Part of a small language model's weights: tied embeddings.
MLP neurons of a small language model. Each row is named by its layer, matrix (down: output weights) and neuron, and shows model dimensions 0-95. Each number is 200 + 20 x the weight over its row's rms, rounded and kept within 0 to 999. A neuron's up and down rows have the sign that makes its largest values positive.
Before each neuron's rows, "fires before" lists the tokens most often just after its 100 highest values on Wikipedia text that the model never trained on.

fires before: "ong", "b", "-", "l", "re"
L7.down372,206,222,163,197,198,185,205,183,199,172,192,213,193,216,209,190,205,216,200,182,200,211,193,261,222,213,257,243,174,187,187,179,190,176,203,199,187,211,199,198,203,208,241,202,154,202,241,218,189,219,200,185,209,202,193,179,217,173,201,197,192,211,145,190,218,211,192,193,225,190,186,211,167,235,202,231,161,213,210,211,192,227,224,173,229,212,206,216,174,241,168,202,175,226,187,185

fires before: "ch", "k", "ia", "sh", "u", "r"
L5.down446,245,204,185,171,169,187,194,214,174,199,211,228,195,202,191,214,175,213,209,241,194,208,203,213,194,200,223,185,191,238,203,198,194,188,201,231,183,171,217,189,199,165,200,169,212,161,239,217,200,203,199,230,175,195,169,181,201,222,185,202,219,175,214,208,180,200,192,178,225,213,185,188,215,209,217,218,184,219,200,222,197,195,208,186,210,181,179,203,200,225,219,229,216,229,206,203

fires before: "s", "ce", "c", "k", "ch"
L3.down251,218,183,204,183,190,164,183,161,210,223,181,190,194,218,182,196,180,179,184,212,195,212,170,226,211,208,182,211,194,198,227,185,222,209,175,241,178,178,240,245,208,199,225,145,233,188,196,214,224,199,209,202,192,194,185,175,193,202,204,190,169,167,200,221,204,197,227,188,198,204,191,210,217,221,206,182,199,213,197,228,194,192,183,180,167,183,145,211,217,211,172,204,182,218,235,184

fires before: "n", "or", "e", "ach", "qu", "an"
L15.down241,219,190,168,177,196,181,203,185,172,182,198,222,229,242,210,219,166,204,184,213,210,207,190,171,208,181,192,219,174,227,171,191,207,200,228,202,210,175,233,169,260,200,216,203,183,221,190,203,228,223,217,156,206,184,197,177,174,203,180,212,189,182,206,217,205,209,213,175,204,183,212,172,219,155,200,202,195,219,196,195,205,203,216,235,177,198,212,204,226,201,206,267,220,226,175,206

fires before: "c", "ame", "a", "g", "ter"
L7.down39,205,203,181,223,206,211,210,224,168,181,168,204,158,172,193,205,190,223,175,177,181,186,199,223,213,196,198,210,216,174,191,189,238,208,201,199,204,200,180,208,186,212,189,208,218,228,180,240,203,232,202,173,190,211,201,229,192,184,214,211,202,156,192,211,195,216,204,218,202,158,185,199,213,178,177,203,172,182,231,217,173,180,214,191,202,211,179,238,193,191,204,205,184,204,214,204

fires before: " |", "–", "–1", "ound"
L5.down73,165,246,207,181,190,200,223,225,201,200,187,199,209,176,223,174,184,221,172,223,238,236,192,194,181,170,189,220,213,221,192,211,201,181,213,194,243,220,224,172,198,205,156,205,160,185,209,229,214,184,204,205,217,195,183,245,202,226,187,193,184,204,216,233,186,186,234,175,207,207,193,190,207,182,195,186,213,210,162,204,207,211,234,173,216,199,187,204,207,196,169,220,196,222,155,199

fires before: " |", "|", "\n"
L19.down376,242,195,197,162,190,180,222,219,191,201,207,222,220,212,166,170,170,198,189,225,204,210,193,232,205,228,218,203,185,182,236,209,197,190,205,172,216,162,225,199,203,200,185,163,177,193,197,177,230,211,210,222,180,213,225,190,201,191,183,198,222,182,242,197,228,217,234,213,192,218,177,223,198,204,186,196,195,256,197,155,151,201,233,206,176,201,172,172,223,201,207,214,185,203,218,187

fires before: "u", "uc", "ct", "ee", "fer", "d"
L13.down273,194,195,199,185,196,189,185,200,200,228,184,179,194,211,235,229,191,198,172,163,253,204,190,198,206,190,170,182,182,198,165,218,221,204,164,205,231,222,186,222,216,170,198,215,195,163,245,234,207,206,193,198,214,195,176,238,231,191,206,204,195,176,180,212,170,183,218,209,205,189,200,183,174,189,204,179,185,181,203,198,168,218,209,204,178,184,172,201,179,210,188,222,207,233,194,211

fires before: "ce", "g", "c", "k", "ch"
L14.down240,179,226,196,225,183,164,215,216,174,241,195,208,228,217,173,243,192,207,167,185,203,239,176,193,237,204,212,241,170,220,214,192,233,161,173,197,166,197,221,238,196,193,176,220,218,163,208,199,217,209,212,235,189,186,194,204,182,212,195,198,184,179,182,187,172,210,219,185,216,178,169,188,200,213,179,181,210,234,209,209,216,206,186,196,194,200,208,217,192,212,203,191,234,213,192,215

fires before: "f", "ing", "gan", "h", "g", "at"
L3.down19,206,202,182,218,200,207,193,212,156,211,196,191,225,184,177,207,162,209,191,190,221,172,210,195,181,183,214,198,239,210,216,222,156,203,216,171,225,205,237,204,204,210,194,207,185,210,216,225,189,185,191,212,200,195,174,235,193,224,188,203,184,173,232,208,184,223,196,221,219,175,206,182,169,183,226,173,182,212,237,200,210,185,199,217,197,202,185,192,181,219,153,190,196,190,212,236

fires before: "an", "en", "n", "og", "ain", "ot"
L20.down325,221,246,222,180,161,179,197,201,206,162,168,195,185,237,220,170,192,184,199,205,187,207,195,178,213,210,205,194,196,202,176,234,171,192,173,194,229,203,188,198,190,212,205,167,203,176,213,181,229,204,160,202,204,244,218,194,148,192,217,185,189,194,204,201,211,213,212,184,199,230,215,212,225,204,216,182,210,206,240,218,214,223,188,187,225,215,195,186,200,196,196,176,203,193,234,183

fires before: "en", "at", "if", "n", "ar", "w"
L17.down392,199,210,222,168,189,188,191,230,214,183,189,210,195,183,158,221,191,243,178,196,226,190,194,183,182,201,206,226,182,222,192,213,202,162,215,189,236,209,219,179,209,206,199,170,254,187,157,216,182,199,208,218,217,203,190,184,168,185,227,198,207,218,228,198,197,177,203,168,222,202,218,211,218,182,217,205,227,210,240,216,190,186,183,216,206,222,167,172,223,168,221,143,202,204,231,173

fires before: "l", "b", "-", "c"
L4.down338,209,169,175,179,190,240,219,186,195,181,215,214,196,236,202,191,204,237,205,183,175,183,198,212,239,187,209,226,219,214,190,183,205,196,202,187,182,241,184,221,190,197,201,214,184,210,236,207,193,173,192,190,183,216,208,165,227,222,183,188,219,200,159,186,214,223,205,220,193,194,187,210,169,199,199,228,154,198,213,172,170,207,198,192,199,210,185,217,189,211,178,199,193,221,208,211

fires before: "f", "a", "ame", "ing", "h", "om"
L5.down397,188,217,173,219,197,194,198,210,184,196,197,205,197,194,191,222,189,206,188,165,225,185,203,194,200,204,220,181,217,182,208,210,171,184,205,203,183,191,211,200,197,215,208,193,208,187,195,225,172,231,170,218,192,232,167,234,196,194,248,207,180,192,191,211,198,222,191,219,236,148,221,192,199,168,201,186,158,214,246,234,202,212,199,196,210,177,173,199,178,166,181,208,223,183,208,200

fires before: "ch", "k", "iz", "ia", "sh"
L4.down306,217,191,187,207,161,187,201,192,227,183,195,248,172,198,175,216,171,196,183,207,205,203,208,221,221,177,206,181,212,219,221,198,219,190,186,244,168,166,230,196,176,199,231,190,199,185,215,195,233,221,203,185,170,145,203,187,195,243,180,198,175,175,171,186,176,208,223,197,242,188,197,193,195,191,213,218,199,223,175,238,225,186,173,201,205,204,185,196,220,238,201,238,231,227,188,198

fires before: " |", "–", "u", "–1", "ar"
L5.down41,197,215,220,216,194,207,208,219,229,191,167,170,207,164,178,178,154,211,192,171,184,234,175,207,210,199,182,213,220,216,191,202,234,176,205,186,188,224,210,198,198,197,208,175,185,232,187,252,207,194,200,210,235,200,206,208,200,210,204,239,220,210,227,215,232,184,185,193,191,178,165,226,190,191,165,171,202,181,192,217,236,221,191,239,181,213,183,215,184,176,196,210,188,220,202,191

fires before: "u", "uc", "i", "iv"
L16.down18,181,193,232,181,190,193,214,216,212,221,200,195,193,205,214,212,186,254,216,182,243,182,221,171,247,173,195,214,175,187,173,204,208,191,228,212,224,220,206,215,222,207,203,211,213,161,223,223,208,187,200,185,213,216,170,199,190,228,177,190,192,184,208,190,162,201,201,182,195,212,186,236,197,191,169,209,202,210,175,192,191,205,216,202,213,209,210,189,157,191,214,191,196,229,200,215

fires before: "ong", "b", "ign", "-", "re", "c"
L5.down287,224,198,205,214,209,190,204,198,209,197,215,206,189,187,185,191,184,227,179,169,202,214,200,231,185,228,214,229,197,208,172,162,193,184,224,215,178,200,214,195,217,225,239,193,171,207,221,239,178,198,198,166,240,214,188,179,221,200,229,196,206,202,148,210,217,165,189,203,188,198,203,203,175,236,222,210,180,191,199,210,187,203,220,212,172,209,192,225,180,210,180,201,184,204,215,211

fires before: "y", "es", "ed", "ial", "ou", "y,"
L4.down61,246,240,185,239,194,226,197,190,213,147,238,203,158,171,159,219,230,214,193,207,210,191,234,205,169,180,201,186,241,188,219,194,212,199,204,178,185,179,209,214,176,212,207,219,225,193,201,204,223,204,211,250,182,191,181,146,223,185,191,182,230,215,178,195,204,181,163,214,232,206,176,203,216,214,212,188,233,168,212,182,210,196,201,191,231,203,209,166,206,226,198,199,202,218,225,199

fires before: "ear", "ro", "o", "oin", "am"
L17.down417,204,193,203,222,198,196,208,196,205,204,165,165,202,207,207,213,230,238,198,198,183,174,178,210,202,212,192,193,196,198,185,195,242,190,218,197,210,232,200,175,201,198,218,203,232,220,243,148,203,183,183,197,193,213,182,226,170,182,170,184,167,222,170,193,195,186,197,173,236,189,201,241,221,219,236,199,156,184,223,209,198,191,183,213,177,199,208,238,205,169,186,209,187,190,179,172

fires before: "an", "ur", "t", "it", "e", "p"
L7.down352,245,188,177,208,199,162,198,209,213,143,180,205,210,187,203,218,165,176,219,199,201,187,205,210,176,185,241,171,202,210,195,203,226,232,193,203,156,201,171,218,211,176,227,201,206,171,202,166,218,163,193,216,195,191,178,234,230,212,224,216,211,186,205,227,177,201,224,187,206,221,196,189,225,235,195,181,209,164,187,179,184,189,193,206,202,207,182,162,216,225,213,229,191,192,202,190

fires before: "l", "y", "es", "-", "b", "ou"
L3.down425,222,202,189,202,189,197,206,203,203,155,226,235,206,192,206,193,229,205,213,188,217,183,212,218,197,201,222,192,209,220,206,196,213,200,235,205,201,186,191,235,198,192,238,201,208,163,221,215,224,213,191,209,175,185,184,171,230,229,197,191,197,211,150,214,214,172,213,197,221,190,181,202,200,244,197,215,173,233,215,196,187,189,217,184,197,193,186,212,200,252,199,217,184,212,182,236

fires before: "f", "gan", "ing", "at", "h"
L5.down428,201,194,208,244,213,210,196,216,151,191,216,190,211,202,178,225,167,184,199,200,213,197,214,204,179,192,197,193,244,195,188,241,188,190,218,202,182,207,212,238,189,200,190,223,178,184,193,215,176,228,158,213,201,228,177,227,209,194,183,207,183,187,209,193,183,228,196,223,219,165,179,206,203,168,209,166,201,224,187,207,226,214,214,211,218,164,187,208,187,174,191,215,191,210,194,218

fires before: "-", "ong", "b", "re", "l", "th"
L3.down138,228,172,166,175,185,201,196,179,171,194,213,201,193,226,178,189,214,204,182,178,182,226,197,229,217,219,233,224,189,204,216,193,196,175,235,188,197,185,204,237,178,218,189,197,206,201,230,212,208,199,171,203,182,222,182,191,197,225,177,180,214,213,149,173,213,196,211,205,217,178,167,194,167,236,225,234,162,206,207,207,209,201,226,223,216,201,217,230,183,220,171,215,189,194,217,187

fires before: "ic", "ame", "a", "s", "om", "ome"
L4.down1,214,196,190,220,199,216,243,199,215,190,162,190,171,192,187,208,187,210,157,201,191,170,186,195,178,219,204,191,188,181,210,207,205,204,238,217,202,185,164,166,187,215,194,176,196,258,198,241,167,232,183,156,192,228,211,203,192,169,224,203,193,187,185,215,226,200,195,223,187,144,188,189,157,178,190,231,154,193,220,217,184,201,200,193,200,205,191,193,188,193,203,200,186,196,228,204

fires before: "-", "\n", "|", "In", "The"
L3.down334,177,185,196,176,210,182,199,189,187,186,199,228,185,185,194,206,187,206,238,223,165,217,177,234,214,211,180,190,178,208,205,206,189,213,184,190,201,199,212,211,191,156,236,204,199,226,198,203,200,211,190,193,230,186,181,198,185,165,193,167,219,193,227,205,194,204,242,172,189,224,183,216,182,210,194,216,184,219,212,190,179,217,227,228,206,175,215,197,189,181,202,221,198,198,179,224

fires before: "al", "p", "ur", "le", " of", "ment"
L3.down381,205,205,175,216,199,144,178,194,224,158,220,234,197,200,197,225,173,203,189,168,203,229,191,185,172,195,200,164,193,188,205,189,218,199,205,198,173,228,166,247,191,195,197,197,222,194,177,186,205,210,210,194,196,210,210,217,211,209,217,200,226,212,217,197,179,219,212,196,213,227,170,220,230,240,158,218,212,202,180,188,197,188,170,215,179,217,200,172,197,250,218,203,172,210,204,188

fires before: "ear", "oin", "ro", "l", " m"
L5.down127,209,213,191,202,231,192,203,193,226,223,204,180,177,189,180,190,182,170,148,257,189,190,202,201,182,195,207,200,196,226,219,202,206,212,203,195,162,230,213,213,197,172,226,195,206,188,240,183,211,195,198,189,178,200,172,224,197,211,223,209,138,177,187,189,218,183,206,191,193,206,243,205,208,214,202,201,191,198,196,213,172,175,196,203,183,237,226,238,226,186,206,231,186,201,190,209